Part of a small language model's weights.
Size: width 192, vocabulary 8192, 6.53M parameters.
Architecture: LayerNorm before each block, rotary positions, tied embeddings, attention and MLP in parallel.
Training: 134M tokens, 8179 steps.
MLP neurons of a small language model. Each row is named by its layer, matrix (up: input weights) and neuron, and shows model dimensions 48-175. Each number is 500 + 25 x the weight over its row's rms, rounded and kept within 0 to 999. Numbers have three digits each.
After each neuron's rows, "fires on" lists the tokens most often at its 100 highest values on Wikipedia text that the model never trained on.

L10.up745:538529511489460516525473497504468513503534504488497468498515483531475504520542485511500441468530501527530506487503470530505494477551491493515518492532499503507462531462505503520490490454479495504476511475527502501492461527520467500528488508497431505483546511504499472485510569544533542505527504532484485487479533486500462498485457501522470525487501499482500471483464498521546487473497
fires on: " |", ";", ":", ")", "-"

L5.up123:523440510504528494534487501549492535509539493480508512555503480568484463535493493509493513447511498508462500497498480527509503492540512475554527479482514491520504510527479521521511485473522458558487490473470483517488489522533495544491465511503482508491504476485522500484505509490471512521526514537455512497497513501505501523481527470553473505487545459493492505494502484508496494517475
fires on: " ", " the", "-", ",", " in", ":"

L2.up487:523475531488471522510503526553520499452497512525463519471475474480509535490524489507468496541525492500518515489489524495511495538481505508510528474469507455490514522524484522471502470494487533530482466519499525502481538543517535513477583464452479477486465512526530501508512509510528505524473525481509575496510484504555469476494504469462505467503538498529467521507517495450481497514494
fires on: "s", ":", " NRHP", "al"

L2.up590:520503506481487490546499506494499522508502503467489501531499468516478498508499516489472495518494474454532482487497489539549445548508445503484488490534502492522525541501471483524494505495502515534521520443516519505478547483520478526467481449486494491476481540511453510520498493480487535568503514510540521510504512482521483480496525442473502515522461521471517504497490534517468522489482
fires on: " D", " to", "with", "and"

L3.up498:500529487455496535516493521519512512515481502485471500521499505477476498533489522496475508548517496454505458446523488490458524509503500553515508495495476458527494499507475451419474494516525461522486481496529490494525497519461477560542441482563481521535517480510500507490546481518481480525546451498547508469521475499474519536469508494494512526515490505535513501492483513475512479480543
fires on: " ", "-", "2", "1", "i", "0"

L2.up251:485520552527505492516539495488484520494509491490488510495452519475508474517513514483492457489513493515491492517504489460482580513492496450485489474541518529480501544555462466468505516474501468524466453516530505515481523484487515517491491486491514576486485514520507503463591463548527461530524531493503512500487530450474475500507525509518513482520522542510474555472502523490509482475527
fires on: " of", ":", "s", "van"

L2.up441:536444488530489537527518524570540463495510505521489490500485508551478483487502549537462448543507514465529487484516466444476498473551515502525488496483511525474515458498478490528523467443482499524521438483522518484510486460522553525494452532499526520519458509522495495474527466492523505491517509466508508452516507490509470494470494498529521521500478480494515491480539477493489502506476
fires on: " film", " ", ":", ");", ";"

L2.up552:478494526534513507525533516518506530460499471532498504502477502493518487525492486523450487512431515531470500510490501480550530474496483485507517505498505469487524489479458470481479519475542483517514486504461527462477464483555453510479487523467503522489505457521500491518545508492477474518487461543517498468474533547479476547482491476491505472492522509490491539504534512496472514462537
fires on: ":", " to", " for", "l", "s"

L3.up487:487531491499481517509549498459547510520505483469486494512485528494480493517501508546492468480498499447509502485484435458536550503516526496499488513535512477505454513505519507523540522464499501478508503500469497471525537480527494493505518488544515554522501491436508508503495521498481493516430519547505451534532476513469506524480534521457532468486476485436482493499479518486509506513485
fires on: " of", "'", "ed", " are", "s", "ing"

L2.up707:521489502496491540501548499503480501519520522499499475481485469505505489501483500469509504514517501557517522473500499535507486448521504491542467533487490480480465547527538496464476480520451476474500519495523499525537486468510472500500501555483495421511484509533502489501488482531534504506511536465535527492491513457492503483499492534536460461486507475495464503454466514494461518484502
fires on: " to", " is", "ant", " more", "tt", " single"

L8.up376:507529507536470491469499505472510489513502482500562518524526498503493522458456491515498477497515482484580512501439504509518525463456538518513496509505523506497503533467517478505478506512492519501502500512491513484486474503497469543494516537487516486463493512489481499498455528504518485465470522516518444527497538525510507508479533497515468527522456459467495533512498484487533519534506
fires on: "H", " m", "N", " /"

L3.up260:485486493457499520428545492509436494531486499525497528470517543522477468501480439511523526532508474510486495507492461458489441509481491470499491513516555522509489529500505479507501507536452529486483531499503537542486490520471485526538527491483502507509567465553489496482512520514475482510469502523462493513505493521514516499489483470467503502507472522472492493512520499531494481496517
fires on: " of", "7", "or", " from", " the", "er"

L6.up279:520526479478436514508522505529566460529500535497538525452483490436515481513507486499480516487513501453521515521469503489483519527525511523525511436518523489492439501503494486523474473503493537524498501503470504528480487521519474508524512467527469490516540462499494508484490525468511511444496498455483511520482526483547473480511539474480535489502487507511530515498526512493501484484495
fires on: "a", "e", "ad", "on", "ent", " favor"

L8.up277:523476523524484517492529463544481517512479469479531489489513494471536489457482534471503485504480511534493495511499467545512502452562497481522499496452529487543542492504482444467480524521494523542456496449511516496517453545506534497530496507487515507513481488476466549505493505451460484465529515530502466516557504542489535521525511527528488497516488509470523485505487527473506493527519
fires on: " \"", " P", " p", "t", " De"

L6.up716:490490527536529511504469472518541500490517479496493512501481479468463486483495518504489508502530482508537529489490529478470471495488500494461536482493540467480477490538506504476507483447470450481536510501499523477487503515482524512543476515529457520541507492524513504470502459542508512516513472529485484487520495482511502481523493540440511545526457498524528502524512480497531513455500
fires on: " ", "6", " Sch", "5", "7"

L3.up633:478519488495486478483488477493515479504466478490507545494523537492482539526480541490555465486512508480518534499500479470523521494474499510468500512483472483533466475494453472463544542463506470506529518465523511523531482479520545497447496484457489529543475498520500502477488485513500488483431494474490525503472498524468488481537534489456496474511490482461526486504500484524522532485527
fires on: "s", "es", "ed", "ing", "d"

L3.up195:499528562478521488495509518477504529472495455483489519459489476461485439455515528527488473470461499483543493468491495485472537478482493516559491503472501485469483478491478532473523472509485504529531480524542488476533537487526544529522499488464480475506475534507513501473502506473488522500515485480468466512495494504536478523521531485476522474500451548520525499507549490492532535475492
fires on: "q", "za", "o", "gu", "ko"

L2.up662:499525472497548509477513503486489505514502492482467540510437522533482485508499494502479459473517518559512550486480516506537489481492497526527484482484493491472456469518494496515526476492476497474533471504503493518520477475459529529468477503493463473533536477474533423488514488473505504535467494473508553438499465527521490460506486541529536534509457511532531527463479476542510485481472
fires on: "ed", " of", "il", "s", "sses", "ing"

L5.up569:515506536515506467501498471485462536492479507497490522482521481448470478514486486537499489543465508467477492517492494485523477473556549500528477555515499538492486511462490458500494538498515474467480479472496538485537526487512456536451570490500518501507480479496500508535534543504494504487508546463499540494459500490497479525551485519506534513470488468503485470515518522455503520485496
fires on: " ", "N", "s", " |", "1", " was"

L2.up632:508545537535541510484508490468475500546465488472508525498460483509517491527515489468508512572504504512530491508490497532506513475478476444486512507513545507467516480489463489499491500514499500510492538499475482486450471463556504514530495508483507518474451494480518527487521505513498493510474527487475490476498508462472474522450488467541493485467465518489479506491481526533490519498491
fires on: "1", " were", " /", " of", " |"

L2.up22:513500532496507538460545510467492502518496479517531452477507497493534454541483472498507503483518568507524520488483491494509504517489464507488514464460558483493466505564492515471509517513511514515488497501499503526472527561439478543518509488522518516531492510500508498502534463490518532488506541515486497538478520502471508497488513513522530475465480507469505525523486454508551517472479
fires on: " of", ":", " as", " by", " on", " or"

L3.up512:550492485458522531516479520469522484503529459510549487442507495500552496485501496481487496514477505502511497466489494462528489477453510545518492494517510486445538459528522477519473517536501488549506485461504518504435465553482460517531510540482463501467498511485471522488491489512523472509475492543453470483497485518508453480475551550480540552519492499499473474495517487500524541514490
fires on: " and", "y", ",", " of", " Louis"

L8.up507:474549547466493498530529471474484533509514494536519480477521495529480500494492485536471526496474470556513489521511495521492505506499534507499484547526445505563512564492488505503476505490494496535502517475440523525531483474491480473515519504475477463518504449508478497544475493517498465509485489559482514501526498510506494528525507494501486497468480516526527421499501487458478476521497
fires on: "s", "sh", "h", "S", "N"

L2.up651:487497484490487516541521527439493508555530519493519498505435502484498518492509513526515480445499458547531536487480525518516532451486459529529523502477565538472488521494499500491503510550488463513501466532527498525468523499540508468532521487485450513505476536538507501496504530482517496490495470474454456503493482512473472445467515477480480487482501493493523490533549493515502469474515
fires on: " of", "ly", " to", " with", ":", "s"

L2.up553:526519489504538551468502491511492497528546521469505505510454498498517503509534465513504516525471563566493478494457508478488495450518473453467487544524539508505478483483477527494474540533448510469455459542509473490507522521506492491509515476476477457493483512503532493501514493491499481523528529492531503484458495510523490497496507495557498511459472494498521494509502510469505518502529
fires on: " of", "1", "ed", "er"

L2.up256:497504470512503496533518556487546501550522503556495485506497485556473463491513492462531485509516461506524518488457508520518470509506456539506467486465517489542471506523503481498526488503482518513510460535509474495491544523568501506514504525468480492556483510517490507471492515507513481494526515465522508489487478457521428512501504516441523473497507500509481491512475487542464542523455
fires on: " it", " there", " to", " It"

L2.up682:506496534519506491512526484487458457507444500523467496514485487468487538523506496526505506494481495497497538462505509528488508461490516510528489472458499491560483493515523498486531483492511487434541465522509505497423489509487531514482495496459467479477515465542505515532470522480516513521489499502514480455514544515502515538512450429535514511483507492512441506512485489514487533504510
fires on: ".", "^", " type", " density"

L8.up623:508545515505500479492523508522518512470516467520483523525507495524559505504466482503494533487466520484478511500452469499505536480486508497511510496508506508453505482498529463508499549539452503483496482487481463513517483541477511494482540496455511527511457511457493485501518504480479477533458562544486481503531501525555510489519522472541483464542500541423475489471527529482506513490544
fires on: "0", "1", "7", "8", "5", "y"

L3.up403:521473477487517508510545467500529479510496497497491535520541489491539474470518515490520502485503505531490443493519511518502479475526520505534489473451479511473474500437518503456476493520538509493469451492481478523512482521509490514485531487583495492524526495473545514476477465486519476486497558499527446502534496505514537484489499549496516499518488495536552511481522518460533491526492
fires on: "re", "o", "e", "in"

L2.up428:525499512507500555476555510549520485509475505478505520458526500504503461507494491517453510486503546482488558480502551467458524488495484529485502431482504510539490503486486526551486499517466499501489460504560508507471485544483485506484480510485490470510506444515524500499500434497525481486497569494484452497541472501506493516494519542490510503494554503483509538509488517484499488506445
fires on: ":", "on", "er", "at", "ent"

L2.up324:557540510487524465494479520530476510471475466445468495503513480506544519499527542475477451502510509466479471528445529537475539455530498490526501498452483501460504502503470497502527538505521458524492492492468511490528474487493491498511493509542512504461496483487495517502525537500468487463519446503536481527486538523495509472517480508527492477479458475498511554494468529477468514500505
fires on: "N", " /", " mi", " are", "=", " km"

L5.up79:548478495493497497485473493527475494465480485471489457508472453554562519526526479496493464509499461461485477489515489511506492529534509502511514504482524479504496468460512508513548525478494500513501527548493472541471531515510482454513529512526549480537495528511473529488518519486487482468562469504464508450517539488495521489536516508522442477519506512472489496547505501505513558487491
fires on: "\n", " other", " and", " various", " the", " addition"

L2.up19:559509500506503472515479490478487483518521461507461504499502488514543474525508505525460537506515473510523472514462551518521497516529536477490489530465514508476478522483494528507478511498523473511524498459490483513522508454509499503483497527504506538510456537520482498457522525488486498484517428529507498534437491456467532469500544444472447504493491469538497477498497469517460489524497
fires on: "s", " known", " are", "N", "3", " were"

L5.up68:497552511500497477447498531487523571502520496467532476536545537500519481507448506502521464530530489525548529529475486505497535519518505500499484468509530504499487501479500545474511521466563487523493490491510475480507509491511496503478458499439461511501523456510488475488481456488504523539458504501496492541504492504483483489525513462518465502488550534497506469515517555537495494492479
fires on: "al", "s", "our", "d", "ud"

L5.up505:487480465486479458528493504484523493537568532493520511494478482441531503506497446542530482472503510504506500503468485509480501504495504506497479492506499460474476469478543526512504510510499550474463506545482521467459472521495468473488512498478509515464529474502438523471484510472466550517457496524459521487489511466489510512518475546527506501534542516476511495497496545528510513493494
fires on: "y", "al", "or", "im", "re", "n"

L6.up491:476507500536515541495466501489504491486511501473489514558498485505537484489526479529557515540498488500501513511527464523521507484480490542485493517465519486461461480487513498463499587478451496500496494484509482512503477530487458526493509499510468536546488525477451514488491459500542483517433504465478470484486504477503488469498503501511505518501522480467497513448521540518509513506539
fires on: "ed", "n", "en", "7", "8", "on"

L2.up197:561513518513494493494493509521479509508507483500450478482483529496497477514528510496465454497530513509513462514495493477531529481489488498530450504522483497507427486497479483541526494468526503523443509503505545497565529466467513458486506495548511472472486536477503542458455492519480472518457493550515532481487494478481484500461474516480506473503480489485532537509479542493516497476531
fires on: "s", "ing", "C", "cc"

L2.up26:548485478485511486460520506487531526493524528529474535515502497505504461518524458506483533494504481479520512492506508488466503479515541500532482528441497495493494445481502558518486531553489519494479469502470516492520488490484486504474474519522508523515513471494493490527448476451506486529495479481513500485492524494520511496523502523495520488537528513492485449457505501475481488516466
fires on: "-", "the", " the", "op", "or"

L5.up241:522530496479518523512435478502489525493492512484445448488471507525502497459524525473480514546472467472498512492503502501463466527476516497493481486491528457482507472495519535477440517545498486505546533514502509528462514512526486453527514527504507528548458506510479487500485496539449516509493520496501501498513521476484464512532521475510484451539462518488493496496508485498475535508528
fires on: " of", " the", " and", " New"

L3.up158:496460554452531512530541474476466511509465492494454512510501470535554497455469495500535454473503553501512461510497521529477543462515541536486461512528485505457484511496496503523514533522497499494502482493497481547542497508498511467510488474542483481492453493527541533453486452479518483512449492467521489463507504519496503521502476484522483512490513500476532515507492543504520495499513
fires on: "s", "wa", "re", "en", "p", "k"

L2.up400:509489482481497504481472489516471533489457496521487454498516508464516483524531470498520531550450508508506505479496487540471514467500488522471516523483546487543473554477514480491520501509491518504517503487505478526529522544465509517484532507530455521454498477507503459495481492446505505497506495504550517461488488495529474508526519478481509498489534462461494480494519520519501506484417
fires on: " that", "n", "-", "ing", "phe"

L2.up728:493511485479499540495466516541489529513494514497525462494514487488501491549530528494482494559491525517498524521499490531476538481510511427494509512486488474555473490500513547468501491501488501492561483468466424480486516531525461511506489509521508464501497495491469512443487500474459475500505501475512517483487481500561510539497508488522497494451502497481490477516500532491487492533458
fires on: "0", "2", "1", "-", "3", "ing"

L3.up43:516524474492474478497492470488537519454496476525502513503501562507540510478528515517559495483484506442489501462521545494451517485512557497519514514503456546465465512452496449502507505490509494533479505506500538499471504492487466481537473472521499491548488475524491537532485506530552511452468522477500506488503519523505485486492459524477481532502494543492509465507491538518496474543460
fires on: "s", "ing", "re", "e", " of", " Company"

L3.up506:455526467472515493483487472470490494468497503474492515499472535465509515453483522493485512493491490471457523475476538488498503475456537474515530488517433529504493503507535494498526498473515514478478460492495458515504488540492542516523495525485511506513534493532488475525496538529528517488502469470522482487489536491529488467492485523475488504472468519506501511505521543497533477514438
fires on: " of", "0", "==", "m"

L5.up356:463492534465491479488542448497510440487521511553522523510506502512476482466474490476500489477527496466485513505478541530518491468470567472495494507501514510521465509463465503476521499501468528502529475505529517490500503539508506502497492497488531528530501515519512474506498554466459465534530502495509513499481500448518464487471527488503449486524487511501491477548540526495446498496511
fires on: " to", " It", " I", " it"

L8.up427:463527500527466494503483511548515514511508453471513497469454470530537526507457517504445474446526565498556493513513534479493483501465532508532505504495522442502543487514485513504503477466487512472473523484491542507469509476479490552534503500494532492506509488492500489502494517465523484484469498462500521485513545486488500467473531471506491455502505539513511541472479495538487481458518
fires on: "9", "3", "s", "ad", "y", "4"

L3.up345:530535496475540509499470512464565525495453475504524451486485549518523461466513508541502474505471491507533479492460487464480480492479491522524466488478479484466490528490459458469525490504514486498505509464486493491486480519474528553566518482482537484494494516514539505523532509566555495510512482513469517480518458540476526528461488508512458497532490500504490472526513490488495512502509
fires on: " also", " of", "ed", "y", " became"

L3.up685:508480494505468471524480520501464539489443517481507496533514527514520511516481479503499484543494533521523487524489532464457512502529484479487495515481516485516498544489484492475499485513506522487528490483492450491461533483532496483467497502524528458492546492516539509491469511466497491467480511519520465529475503473486445567515471497540510495443500500496529478512494525492479509541532
fires on: "\"", "1", "2", "==", " =="

L2.up107:473519476512482489463461527465551493511527464536530466507525492487516549525512518460524503490513537541451468500503492436484466504477510472504498561521548518544515516522512481456521535460468476511488489506456485500529495534438485511500525485483516532521488505521470506511548502509505482501477474501471499466495502489488477479489469482486534481550503483518495489546516497503481494507515
fires on: "s", "n", "-", " on", "al", "th"

L5.up601:524483491500496517519515475539478502482498476531523440486506496512558476525440521518472483550525494504502518526521482486526522519511494486498470491536517460453512484503535471462522509501550450482533536570476456525484546524460494482488515540513526468469466483537479483520493503512495501514480469457481492461516538521496491519545458501515496502523499472502520461465490525524525535506514
fires on: " small", " the", " large", " new", " two", " other"

L5.up49:441469500453519507557508499491478529475495469507471508528514476496480541504505491528489530511505483495511551516500500481497494505508515522520496466504498464506474510527503494490511453503543483509499512486469501472521514498519502507532544513517464510527512505480487484478474532511514466531479475496519505447468482481486474493500506505471519516473453505479536522507527501440516474469465
fires on: "0", "6", "9", "7", "8", "1"

L3.up395:494474497451466512520484498496499515497482461524490479500485504466486504458506517529521500464473506522529509535532524510515480516546503476513459472507568450499498460503537551510507524493508454501483481493493500520486512509469534497517532499527488493516485454505519491510487523534501511545482528467503457468537528535486503499494443491502470475507494548485486481507513569536493555491518
fires on: "P", "M", "T", "ch", "us", "S"

L8.up89:513514506461529496485514424501523502513491507505461554483522508539501512461484500541513516493525468486506494534482483458462469477521528568512472485526489459482471503472525518532496471547529563521463494473503519515508479536515482491521493501499511454529511550511508521515507499483503457520519501535504455495463519453465510492495493484488449473492527510535536545456516527495487501513496
fires on: "9", "o", "e", " not", "de", "a"

L5.up429:456537511525495505518495485481542505524565504460514515506513514512529518522503477511448519548485537486484457470466492493478532484487533525516534488484546534466474518515499545467458504472512497509500472535496466541484504503510488527542477500539500517469510468476483462497517543507506474535561451508504514510510500508498486494510526505467513522469493495514510466506503523488472511500533
fires on: ",", "9", "2", "3", "1"

L5.up198:479484459444455516513504515486489505492483551508531520487503520468493527518498507496513475500444484513522512514507492472524477506458471485506509524485484466511529518502482515491489527487503476494513495499493500579486514483484475521510483483451509472514481504488464488430496520493541502488513432506501469504472527473478525527490500494527506530556458484530517496462508517504552485468494
fires on: ",", "\n", " year", " years"

L2.up559:484463539482524471497547519528488539492519482515480492479474476563464527510503505493527489538537482474450453531457524482507466491507521512512506531466501517465520513519512510529526457508528510503508510447488497515540500494501468448462502490548535506495515541511504485463469499503515525514503456483512480484445474534515441487483517497497518503506475501519533527534469524514428522494456
fires on: "s", "ly", " it", " to", "us"

L3.up290:514522520521546468498541496523471523525486496502468462530498518477435400549515466481440511483540520526467511511509487487481481471488506510501465507496522472480486473515517494505472465525526459492537528480498522459529505491512498505536493538545463525499505479502531492498480486549459462509548518513520509504513495483458478541472505546478500532507477494523486492507479507537522498493475
fires on: " with", " =", "-", "n", "0"

L2.up399:490510537450530546489535509460455448515515504508524480494490474518543470501483499551518482470535478487522509472487501475504473484522481496489491539503552514505488523542478543498494500487474526518548459502542514464515486503482529488563512479500518500498502520502515525488510499518517494522487491514483523530450483505486491509510517508529524494530500525499503497552508509497489476519500
fires on: ":", "ing", " Released", " of", "war"

L2.up111:539516482530463498516535481464501459448452499499528489513501522525462530506508495482500564463545499501493499481496478475458523481502511494533530488495555465567517500477506538474485499521499435516507483510543484507504518520532489493488515533490481502480508518522505505524460522528499539501485509490446472498456559506473511526510507464472496522532503526473523458499492492540469504470508
fires on: ".", " Che", "As"

L2.up137:523552485516488513531510496491515485508502432500544521457481503534487495461496520478565498536519500488524501474486491471478470476501496493492497520493502473495511495470504507528498500483479493519489520461504480527482515509542513517540499524511447501490530483530517568494477507484560485498460526465494531513465558506499486458473522523467525522499447477500493482516546495481497513529487
fires on: " of", "s", " living", "ing", "old", "er"

L5.up222:493509543522490500454508523470525489482495491485529518513487473471499521468489506512458522518472505522499516470457484495472505527538490470493455542518528467498485468482537503482533521483465520498531501531438514506475516480508472485533491510529514473499502518490551512467495472488480495488482518482501512523513511496527558496505564538568534500516507494482520463523459542472495541496485
fires on: "1", "'", "8", "6", "y", " people"

L6.up417:499504470502457531487501506516530523518487506498510520499512474498507498523514467512469535492498541519516524480510463550468516450457506489504471471472490522552475534460459498463494520504487493487502490461451496483488493509483477503512513484506513451547482475475502488456529506471491473484503518498483488492484502533543486495516498520463522522546518502458503473465485543508493461469514
fires on: "1", " in", "2", " October", "5", "9"

L5.up150:481500488510465506509509506504505519473454487477487456493538521508529535525516472515496540484493457467512548498538473514552459505486550467486491523489513493477503534516471521488458507516529503513517501529512508532485503479522504506526475442488503521476536502492516492484470513488521541510498505534475460501488513468466467506506476438535493502509515455525452466480520518504475500510495
fires on: " year", " years", "th", "-"

L2.up665:504482485511461491499485474480504487512479496476526477466536561453474530484507481514475532520486545486479495523502485451486529454463524483510476532535531492532522501522514526500512471463501484491512540465473434515525530522515513485496509527473517512518450501508485470540482504515502519499452476495486532448471529494547499530505517506462507483491453497491501492522499486508514478470558
fires on: ".", " at", " under", " than", " over"

L10.up120:481517486529511503501503506490534522484511506551469530502497506489452458539511506522512485460483538515496547522532488468504522512487523529501481497491480542486490486506495503543518492498510518473487484513520524499468475539494511498568508506473564506504491511544484465562473516510480485525501511512516501511484531501525466500488523525493511488514502512515474465507494482515448489494488
fires on: " he", " ", " It", " to", " it"

L2.up362:493498506507543493501455520472527445493516466507490502487492495444480519498517534514524466525509500544504528469467496513525507492559494536500497513527534495531506497472498503503529496484500567426505470517499499524520474490491543542473510502479507486506513487463522495487480525514511497494438518486501509483566527517493498499518505505508508500453534487525506498450485448478553510516488
fires on: "n", "ed", "bi", "s", "ran"

L5.up295:536485530477526470553541509509526510541534497481500494499540514521472468501542511480539494469513468520501492532499494509532523497543472495465495461486510500492473507524488478498517521541519490481501490457493512477498488528519478496494498520509440492485516495467524558494489517482519485522524519468526536496494526469508504496514507454437443572527522495517481489476495471471513476516502
fires on: " ", "-", "1", "|", "und"

L2.up284:486518556548515545523487479467538466486471551503523487504501468487496515498483501478456504477514524467507529502521474473513521469510502544501490484451499510465523513504452460490480528442521489559466492526507532545483556487518500527497526480494521520482473532534506528483515490505500514511449500486500459487492469463497481491498512478486484482469538512500520502478548453490502501549504
fires on: ":", "ed", "ing", "s", "zo", "ted"

L6.up402:486538481467487467529504487495514476484503474499490468498523508522489492527479493501509469482532483513497515502442457493470534487489503492500514442445486519503498509498491496498510500475474502521489490499509527475509463575477509482498469536484521505504488478456497481491532519505560516492516456534475478529517540477526466510527504524557519534550541494491481508462523516470482496479524
fires on: "–", ":", " |", " and", ")", ";"

L3.up121:507499497496503500498547517534529526562479437491497534469498473428478475492503499518524518506483451489467519475516540472454477512483452525481491521514489472549462506483490488459521475491516510501522528517491491506527531536534496478484500538538514452507504500517489491466447481537497498534476523502452490510473538501516519512508518493510518519510504519510483503516470480509482510515440
fires on: " the", "y", "ing", "'", "or"

L5.up142:540470471485528492496502452488521492478478490524484464534507495527537488537486543469518448477465521555486470483515509505474486504445502530515505566510551490478502528498482523489498532478497489491478500488516507497498477513499517481486533501501481533518478493499538519496534545495487463523471490457511484505488499529450498466512473568488464504481474450532461502503490490483462559519529
fires on: "re", "ly", "n", " been", "de", "s"

L2.up132:542507513528504524501468502490504504481522488504517483507507511538478525507491463497509488501479513493498448452533499512497521517487547471511513491476498554505505463521491515470510507519508482534548460530480510491496467528500526522507501527487523589507443505540502508416479485538490512501477476504445519504479461477522546509544489495522463495503454479500496482487482550511531510501516
fires on: "d", "s", "ed", "ing", "n", " of"

L3.up639:490517530484535500500518479510524531535489459537504539496486484519497490529510509519449478496475543528495493514494517518557481503519488490567461518481463450494514490538495476476515464491518470483490479516464541487517516473479475549536528525473546450503523460492502537487500466506483523537518483473514495453471491509473494482536497515518516539462525492468512491473499499476518466482530
fires on: "y", " this", "P", "id", "ip", "s"

L5.up646:450510476535519532488492486527482510520486500471512474518495477499491494476520501527435475540505510437469491504516512495518497477541526476494498573539501561481524474489503483506525459500524509511473473475482514456495514524453495518498472537484542511513472489431537467488514463483519507494525488465470500514475502495478461493497549553505504512493495458491539501491473496488506520499511
fires on: " |", " film", "|", " "

L2.up253:491470480471503493510505493504534488439493542515519486481483494537521495460507478499476489470485478481522514496483514500487497540500478511517426505474539536520481501537528482506511492547522502546504471511521524553510497524505523520501555495480476545498481528514532537510492502506504493516486510523502514461479488530490510555514504463500508526563522498527478504497477509505525482562524
fires on: "-", "s", " of", ".", "ed", ":"

L6.up672:480467525510531533477518516481523485472536452518458517549509460501523512522507515489477523517468478441502505484525510465481486482473497515493523514452520499492479481512469481495507496477494467485499463460445486499504551483507506531498487470498528549520498503499506508484471513529514496523487427501497525496509497508490502574509533522494501495480495503509526531491516447511462522511479
fires on: " at", " the", " of", " in", " attended"

L2.up472:479505479498492491499510491539521522522535488503501490474496509499508476472544487517500466451506494531503513500454476511495478549495412500521486478540498461496490496551488501530497486525451528494495483475523521497499505523521483495469527530516519529541503507497461469489479459527482493533510499525506501510502519500516495457530482459496508527502436489554489463491524494500516507510448
fires on: " it", " there", " them", "There", " he"

L5.up658:492545501516494476514508482511519514462494500505525500522496488492443527537473474504491510469502487506443532479515474468520481496522507477476491513539540504491477503532493473496493508507515528521491446471514523440499512479503532510506494518490516515476484490507510523548522499467479514497528475503503511511462497445485504521508523543517463507477498486450485482480487499533504502491461
fires on: "0", " film", "d", " album", " |", "t"

L6.up141:475487471502494519440475549538483475517504498500464529516510458528519528507501509477471502532530536504494518474518515450511502497480511528486475522516492495521496481454502501510517514466503485523514546465445484521514477478456470553515518529508473504447487502511552508472485511467535519494514556488543515467542492502520479492490493500497507476503541529445517479502470532476480522472472
fires on: "1", " a", " late", "4", "2", "3"

L8.up284:511491488483492524495503471491470524478488524513516476519479483507494478488531515516529496506504469474478515487544481518495532487459498459528486530523496451526475492509494529515515476526502514513495499529481467477510504522446557509489530461517505554517484475561489511466484501486487495533523500528542509502494493463548488500519520502480501471528486474490445479483504535517507467518478
fires on: " the", " different", "ing"